{
  "num_attention_heads": 4,
  "head_dim": 64,
  "norm_eps": 1e-05,
  "qk_norm": false,
  "attn_scale": 0.125,
  "parallel_block": false,
  "init_std_down": 0.00683,
  "lr_mult_o": 1.5,
  "beta1": 0.95,
  "warmup_steps": 200,
  "max_seq_len": 1024,
  "train_tokens": 127700000
}
MLP neurons of a small language model. Each row is named by its layer, matrix (up: input weights) and neuron, and shows model dimensions 32-127. Each number is 128 + 32 x the weight over its row's rms, rounded and kept within 0 to 255. Numbers have three digits each.
Before each neuron's rows, "fires in" lists the words (lower case) most often at its 100 highest values on Wikipedia text that the model never trained on.

fires in: "it", "there"
L2.up183:085111142079175213168130138123108133163131107138132128134138131121131103157156119082126109135116165076129135147131156113104146136149137113165130077103106166119126175148083151186157189117123147134128143118115140112172086052123162080089131145164046151123177128069139134123145145099158134101

fires in: "also", "most"
L2.up838:138093000145127058075107077187173133138117116163094075108161074159068122081133140137108124190160107077141144132154044110122139113174131103143126108147105147120122153150117137176154106148192084130106187103146148156140105139110156159156104135070142144164108151121126139136151081146113152203

fires in: "of", "1", "late"
L3.up679:147112133059049083167094113129168108152116175086098144145156146178105163144068123151127156086144096182144127155144126079193103161106088182127125111100091091165068125068123113176144140107155111129123118074150134119114096089114197159164158110085101143121085138089164125159119170162162071149

fires in: "of", "critical"
L3.up419:082137160120111137113151118164150161180146067122155130173180114136107080136141101144111086103136123057147090121050110126098040149140121135168143090142137119164137129104116120172140137152137169179089168142130092108086144107140157185144086136061156152127129109088160104143106175090146111169

fires in: "in", "north", "western", "northwestern", "southern", "south"
L9.up612:129140170172094139121083116097119123149176078116140107177175100138156179111089044115101111055098119092083150142173114106149152128104104130114209061175145180072102138153133139090120164187134109107128127131183149083129125163104142119087170097098151126150152191150177121071139106146091117157

fires in: "has", "have", "doors", "do"
L2.up394:134137101130103166140220135072193094144131153066186093135160098183146106133129106119112099208141126170090102140188083090121092148075081181206139162092125092119118138075176100194104064086106106099119188119125111134110094074115149145113119145142175171086153152069160097087188144078126104128

fires in: "of", "in", "december", "year"
L5.up166:156099162107147147083131108136142118083212101142152121148143110165157124130129165155109128105145079155078164117110120158089112144097113176103158135104082188105146136154108070123108159152101124160157176074095141151090055093111104130127102077160156193080126097140162116106119162148130141139

fires in: "as", "took", "biggest", "get"
L9.up835:114185100087127128124213104171093143100128102129173149164119120099151141124150119097133185107114105166109145182164134122140123105102091163126179078130176158143113052148129177118110128167161164131124108164143115120127156108110120117137133128100113159143194098110084144138123053127095161139

fires in: "made", "war", "warped"
L2.up866:079110124090117122086116122133072073121151144135104085147111159081145157093115074107165087092087109151183115132166073194098187146070126146154144113090101119121110181129121145067070099122180129127072121112140118120152116134197094127150162083127148107197165156111144127086172119102131164134

fires in: "over", "near", "south", "passed", "zealand", "nearly"
L2.up541:162105163104046124131102152171130141125110134111128157128171122139162176141125082094097117159159132106129152162087213126081123096157162121139116121102128091146098134112176071099123173112160074161122085176158137161091094133092131191143087079139182084160165080096130133104134091154102144133

fires in: "died", "life", "family", "wife"
L2.up205:058121090137140112100111107073124089097128112158172114101108147086099119111132152149074083105125103083136164117115116174129186117073134093177074106137172092216093131141159173097109100109122134111115082170081129132087133143115093141107193128112113128169128131095192139076151060113136173101

fires in: "mi", "2025", "ft", "united", "km", "2023"
L2.up548:119115099108109111151143130113096106074133091131072100182146146150151165148142138125085125130140100126096116108123136162124107155108176144147181085097096097147098108131079121148136149111168169089084124134165131111170107161126168168107073115121141109093122160145113117163124142124174121188

fires in: "and", "but", "t", "should", "had"
L9.up402:089143112148091166105192109165117112134114101128126132080104152121127113080115115148088151172167158136134134113188088119115093096182158135169124138125137131142137112066098105163134169147107121069118146110175062142130192172131167187140109145105177136147125140146090120101056162134113029095

fires in: "on", "with", "of", "for", "non"
L5.up888:077176068170051105108159104109079104170119088101056154092118155115111136070048124163139119132126140170104153103112110151172182091161110080166208143113131080139203147047153125083175086137149099133114117108142113120137137108127155097119137106177125125149078160139169156100176155061188147080

fires in: "de", "enough", "launch", "launched"
L3.up862:167092131113104146151126133136137167121171207171137157109132154146107132101048097057121146121097095123107152158105048144174080158077183106115131085127128125137164220120105115191159124130096154087176094177139114124103134066116130181131123065063082127112094124133190105158124159153136131084

fires in: "has", "have", "had", "canada", "having"
L5.up300:118153097146052176156185078133187112146168109110147062116104108139104126106117111140130107127111123158112119149201169200088122149125134136134176130135081093153165124119093132137144078174086199057108159080120077093204102123093126119074115114146120154110159117097124129085161117136145126130

fires in: "as", "and", "since", "became", "later"
L9.up395:118174104116095113094110103136129153101115188117149146096138074064143138107094095106098082087152122156168123184078116135130139151156162201139116151141128101130083136095088147111127150159084104156084114139104125138095083107123119150136122139091157131122084091122138186104145161128064052138

fires in: "of", "and", "time"
L3.up128:098099098122087098093108148150086217151116103101113137203183143165116105133139136152112086114119154101097108142064118159109140155137182146078175129170147094157103129145106097132127153121123129136181139119124145122148116116175100085122107140121115119133082093114145152147109113118097134115

fires in: "on", "website"
L9.up716:098080085167126086097142110109123074143093121123115116126117138141215115080132094161146164101125115133072128134100124123139125117139148095152149106079173059109186174124118093162120081087123168094158136089100114104146144149152209176112159144159189124116137141105174144134075130083161107110

fires in: "from", "portrait"
L2.up643:126167169077146183119128194092169149127195137111121172149166088129139142119122138124129150128189161151151130138085181134192174153117092135118151113096176119099159140155153152116168112150185115131084089135087136160152052133149135169103169124148070142142153130072104075145147113112100075099

fires in: "music", "football", "footballer", "singer", "singles", "basketball"
L2.up538:121128141142152107160126097186131144230222168142116075140114156150150176143161126157118137147099143130097157106117127089129087121133159101111155155140233137155127152070147127148100145132136124123135114142067114162066108117143097160127092176065131141165102124136161156146115136147148093122

fires in: "there", "states", "california", "frisian"
L2.up452:070086149117151119110074194095131119131093156096128144209154193135150112125109170093125094139119158127122116115171105136133137118143089109189161153162136143064083142144098165165105106110149138125141139138132108158127166116116163098053137182088117129091122137145106053117141194084106121145

fires in: "in", "november", "april", "august", "june", "october"
L9.up715:137150116105145140109158087137122132107139112147132151160174150101077137089143124149080087127143118082131135100104110093182122198091133178079128200070114072145150159121097134129087083158161132118150218129108158166118124090165115118135136112132124156139101099130120074173154088115108101086

fires in: "an", "animator"
L9.up115:092099121112079136172106151137135133129128144175110152119123153065092128186113162128151085128135127145137087100088133147115137146076108139190113126112151144163149121134114112095178138105146135114195185128133087079067123114134106126169188133119157199130166177091112104110134108135147152110

fires in: "with", "all", "smith", "which", "allowing"
L3.up842:103124083121189122120126145104187127135134144134160088130147098178170156121075097113149147182156122172108129127145114110165130190146119122176101122060157156133142116117123168127113107150137120137096095125107156077154119144137138138145222067128150099146143101108094143079180146103130077137

fires in: "s", "is", "thomas", "was", "are", "her"
L9.up109:133112098107127175153154097114096162169133136150112119116160114081124115100151124121071139143121166125151151166163120089121126144130109112239117163145129161144139167129143142143116123183127097083095136102043121050111086101069119158146136176088176097087138114106174157094106112160150168135

fires in: "it", "there", "meaning"
L2.up758:159054152113168161126077139147104100149146166161164141133105186079143121100142153094083102096125087125125116127155117087141140126128088132163093110079130151102178161159078083158164161104113157153152129111107120062135154080071165096079102113127084132152089119184133079087122157078140170108

fires in: "it", "song", "species", "songs", "album"
L2.up43:109117124098111100119110106115098090166115156176117124097142120124111070194163121155151174093109177051130221149088138171136144122130175096167096115094107133138144117128069123151149088121125136091153157114163116147104114112184194150137142134184074123179172143118134171142074147102169148182

fires in: "other", "southern", "others", "brother", "further"
L2.up232:075170081116110142082138121074092157085135124159123148091156135077130137101113125087148102122187151108147116138134162122137052152140131148158108132088135141140148135080145119061166138156095095134145169087125131141148115125104158113130087103076080186143126153131165110120138148102083125107

fires in: "on", "born"
L5.up351:159145094172165094142103122093116093094135135141141127175101120184152163142132129129092120118120122139118119168123175168122157103156131106140079082038101126090131073164122106091095114106124117105103151107156122156142116117099161132121138079129110124113140158109086158117157108127175170129

fires in: "back", "rock", "track", "turnout", "up", "soundtrack"
L2.up672:111116124130143129155199145131102102137045135126117186137109170141143185142150140092164125116113169120096137151176163060110162145117137122171176137112110182143101111110165123117144090125193120172108073157076139160147089114127070126157173124120066161072124114118138121141119107120114200158

fires in: "from", "the", "during", "attila", "japan", "san"
L5.up658:122086080171109126120187154191108114169068193088126189163111098170133150093113139144141118110106149148107098103137092104181126113083132131095117138101190089104151142074121133159155145146140137172062135120124130158128139122174123119179110098120084132120158109158125063113116140084088075139

fires in: "football", "footballer", "personal", "basketball"
L2.up365:077100131120186150128187161095116134182125130101156134110093060127179172143114136120137094137124132114117180145063137105071089116209176068167157104133128076134158098143118134144134119139162096111113127103091084163153127150120122124117148156106066107111132101107089162173127134108181168128

fires in: "he"
L3.up368:108139089142108168121100112128159123163137163134121097096113107170187114121159125190151132123151097123145135116118166147121131167191103157108091110146130136139132137144178173137087165095117151103089152095110118143102115175128110155145026078114132120156125204197130141083154144167085047138

fires in: "of", "year", "some", "and"
L5.up93:155077128157126129093151095116136130139104078123148108113135178111147135078178160126077113118135173117114085091171135152162137058080122076139158097123121147121101173062124164164092128193084096103140138131108141107107107150149110142136120038080115140122168106055117091120104130120122148172

fires in: "it", "him", "them", "up", "goals", "himself"
L3.up204:098131107064117174102153167137070104159099109134120132147183144071136116141119199146118136143092158103058069152095060145125148154147155145194121151100103138157133183128128161146121192066173134110081094125062118115175142086068117117138145159171075132132148079112140113144081107124138148134

fires in: "station", "area", "railway", "systems", "education", "greenway"
L2.up367:183107112096089143210138075121130117156135116169079146144147130124145147154157150040192118102048154087096116112084152091151114131181158116071107075132096079114143114167130142137141159120124145125113143171204155016162083109125167112160157129099121089101144115075117184166184138085132125152

fires in: "player", "game", "played", "album", "had"
L3.up468:086124080168122101147086107083096157112138159160131125111105094100123099149133139097114124181094112124123152130086095155048166119169150136141175092156153170109140174152154086155138113162122151084100188149129159095136097132126090153117115119121127067146169171148152141107137104163171102130

fires in: "have", "had", "has"
L2.up216:154077083106135158142108138044156121099116078073143135146122125135127130137155124111119167104143195134120090139156176159062077129127082086119194087130145145110153163060116139119077087143085138084122157117130089133138088095085155118137141079082131152090168169087112146129166169164110139123

fires in: "album", "song", "songs", "single", "music"
L2.up169:113078127095095034108114140168117130151094174144065120138107153070111120135154103176138121121075152133076176133176103120131111107146131115187131148104116143153128112197128107148158118149124148119138118136147147163086068122171125117106145143178122163101107137106182159129067128172178140141

fires in: "a", "the", "his", "one"
L9.up631:095137115117079153117162161114131121142166158134104098119115110097112114120111085156153096099167128122159080145130102064126092139113132044163134122152208148140076105134099086103130135188065129176110182125172069124121191131124116098135130058093161151116145084116130129094171111162154120144

fires in: "were", "are", "the", "is", "total", "of"
L3.up91:072136110138073080155114154063096142086172136118149127115159123155081081112098158159105113168176117141118128151115098128117159117127153112142070117103122139175131157125109199128150118220086109160099156090164148158149177104166134132078126127116099115125177174175133178157169072123130152127

fires in: "also", "used", "established", "followed", "found"
L3.up700:133171154093137145096184140175083106120070162126154192177086105125162178122145103118105126157134134054085087131080090174117133080057124140170100118124077083120163146144140103149117118110150129122156129092125164083166122112118189187085135121135138101109116193092078148148116088114131106114

fires in: "by", "top", "number", "scoring", "scored"
L2.up284:128112072082092143124183082121112088147094193130088153132125140093172108104091167103152119053129151134125115049159063127054101110117110155135149117137114137110139123188078133128111160136143109145092135137141169100046087140176171170163077151167091096156108197097165173096169168102143160149

fires in: "which", "that", "or", "it", "who"
L9.up216:105161077162128159102054191118109022127161081101144141138162182142138111109117110114080118131142106106084082088157178130137128115187091160137164106121075168119189160082042102175074085130168109096185077146114129127173106152145177130086120101128160130162156169137130144119192096115157124141

fires in: "and", "footballer", "professional", "due", "born"
L8.up731:120034076167116125103171131157142115157128144126147092182167136165127088080122159132136117122184175093135133099098115189128134139112171103151103129175131139123126105117110096139077139083167069116101117087161116140137133156103173126098171104092113090140149188106073136106052089113123102118

fires in: "season", "war", "top", "year", "seasons", "over"
L5.up827:102117128149151152147144150053108093109096145141149128179110149125137124171111174074194121121124153112157157061116146171082134148128140192091129108138110152156118194168040133106090133110140132141148091153146159182098019158118152107140125108127125171153132119076153056149136149162124142122

fires in: "as", "by", "in", "from", "with", "the"
L2.up16:133122092145151143144135147082142132131064128084135137139049141170096063144095113175139154113157142137112039109100072168146160110132132132132157138073191126079167102130114143143148176178108118119066128107155086109199169096133146155100151102162119127136180115146143162059126179130162138155

fires in: "but", "and", "he"
L5.up249:125155141160127180103129147113104125154134130112154162117093194120127154145144162103189180180109146134111175162091111097173093081167132180099106124168119126144123145151126166156108140174132125131124072131132072162107184088181134140061126069081131172132083155095121131144115137144141139167

fires in: "the", "he", "s", "t", "we", "his"
L9.up888:136085077194079160128117055091129154143146120111098068119110126122164100130107115108146082102170103073189121108122125140135114134147165102160121136068140189128167099205132123134146127161112170130178130097133094135086108169149150185064110176104144173082075106129129174146123110137137149167

fires in: "is", "issue", "are"
L3.up615:135160135140130132196177161123150114096166167150144069131129116116117107128115118125123118165160156113129120174145138072111122093071123122206084104144176058169073145105123139130131151111124123206117076097111134112206132082114130139172092069117065125161145127082185155155092061141095114156

fires in: "up", "season", "january", "february", "upper"
L2.up438:099133149133076126110164115128047086103116123164090141128177129127114073045102133100188138080096121141121143159081094185134168133155163173146113151134148106154120191118133160101177188135144157129132103110118130135163061114127167100096140188101102157065162124133121066088098108146123129126

fires in: "is", "it", "before", "about", "was", "were"
L3.up367:075064083168133116136142168153130115166123129155173161116150128082163137119116163131114179120112152052153091174111134178097154125123109127155057182076132124194145154171096144184155130130116085121088112101114141105079109112130097139091137138125109094107104141122075136136147141205100133094

fires in: "as", "by", "under"
L3.up481:092143158137116133194143106158107111138148133155141104083074106063121134114096195139107150108115153138095127116122122138157204120134104110116148164138147144210175149130164134071135099175131095188114087161139131058092134127102130150174158149082087146146083086069149143111142139107131105173

fires in: "in", "on"
L5.up435:127172187112130125135168064102093128080195097108169083128135104157153150192092138125134113158142137177158129053079148146144154146072077128122128173119063148159138132092108128117087091114139134146186163104133141083156083129077118180134088173130097108151122080195146098130148133104072116137

fires in: "number", "period", "various", "died", "variety", "war"
L2.up700:095071085123122180139139111083130110201105124149119111137110136106122138105135083109152090089140125129104159144146110171101120037100148102101152171060092064141043137157133072120083156154196126142133011163143147140065118150179113163140153102146181111108163147104110146093142162174168175159

fires in: "that", "who", "which"
L3.up101:038136100121099154085112108125132125157151143176118127154077112132123126138084131077092167096191116134120142087109141118080117110189129146094085113146112135153140154084115133162098100147084182130174111185082144129143151118126134147135177063102104180198175135121127113077150182128176109157

fires in: "it", "which", "song", "album"
L3.up655:096142163078155129064138168109060129074098102164126108113097162099130108113115100174122137108107088127066131123176181090133113170161112120102129064111104141158153163113094128151122141093097165152135136159077137054168135121145161219174163169179115108169143172165186085140122204135124144094

fires in: "at", "attila"
L2.up592:081078134176089086078144177133122129146128084108204123114066089058078156143088109107132097157191158128065091146054124146110087149143114064106093201134180128108106109198135140132154157115118112096102128151091069079138142139126143091156184152120150141132094136186118141127125141164141122179

fires in: "in", "had", "took"
L8.up330:174135119140097136109117149142136193118127108169111164095114101118103114131114110150123088138161122136090092131129163111143121155153095110084162163114114077149105085146139144139116162126154142096060099096201151175168132114091094146141080090136092105124157174095135188090109036133115130124

fires in: "from", "website", "site", "white", "satellite"
L2.up691:132112122115149105171168194133193053079149123090111117102193088146145179115109145161135065128125165103158096086157178145158181110157106053123167158117114143156169085110143182099127084097146156163074068105095109138148138144154137159119137089119166109147138144136096125110146123166127055133

fires in: "total", "as", "australia", "australian", "italy"
L2.up133:083148081107127220097140162125087100152133093081112106066113077139137155195121125129112146132120151199109120154105089133143190079115087135172103123166116132126122104114102107136147142189136127110085129123106124046162133177143143122118144144121159178129146104150154104173164154104177103144

fires in: "since", "also", "until", "that", "so", "province"
L2.up771:150101057135120117124114122145150100087064206145172095101132088150141121100115139102105145127137153127173135087129123099132138092120103181095161143167138134156129122097110129147106099124146076162052118136137121134111068122147148200147103193169175120101123110097162129111107168062098111196

fires in: "that", "which", "but", "who", "where", "although"
L9.up839:148191139131095138122133122087123148118144100148140062154106157132149135151082109061140156169080113145192150115115099119132085160137068165133139134202100070139109145213069113139075092128067153152165118136159087148119201166134140164171090128079149126171098105132158129112129077107104080085

fires in: "north", "coach", "south", "mouth", "worth", "mach"
L3.up417:081123168190108061127091202143178156151154127073139051170151136142141150184150102141137114062157136081105185096109180102128141164141083119140161145114094148173053116109165140129109149159083090179181115092135092129127115176170162119151141102154136168171148139086080127079127124119086126151

fires in: "to", "future", "followed"
L8.up467:131125104095062132127163115147062076139111142140146171130110091195189101139129128066087080137132179135084168148211183129116109149101134099170066125117142115106118131136125188110192184200147155103099130097148096093150125161098131179077112065142153131077123101070091168097088084122123100135

fires in: "to"
L8.up352:120130067138148140124085139133111176153174163066118135145157084079133071140099148164106131134136138099099141092119153090159149102092133120101138144147142122128147107129145103166106136089123161180145116179109077104114139113183146111196151013151112150144120115132096204146088153152155132127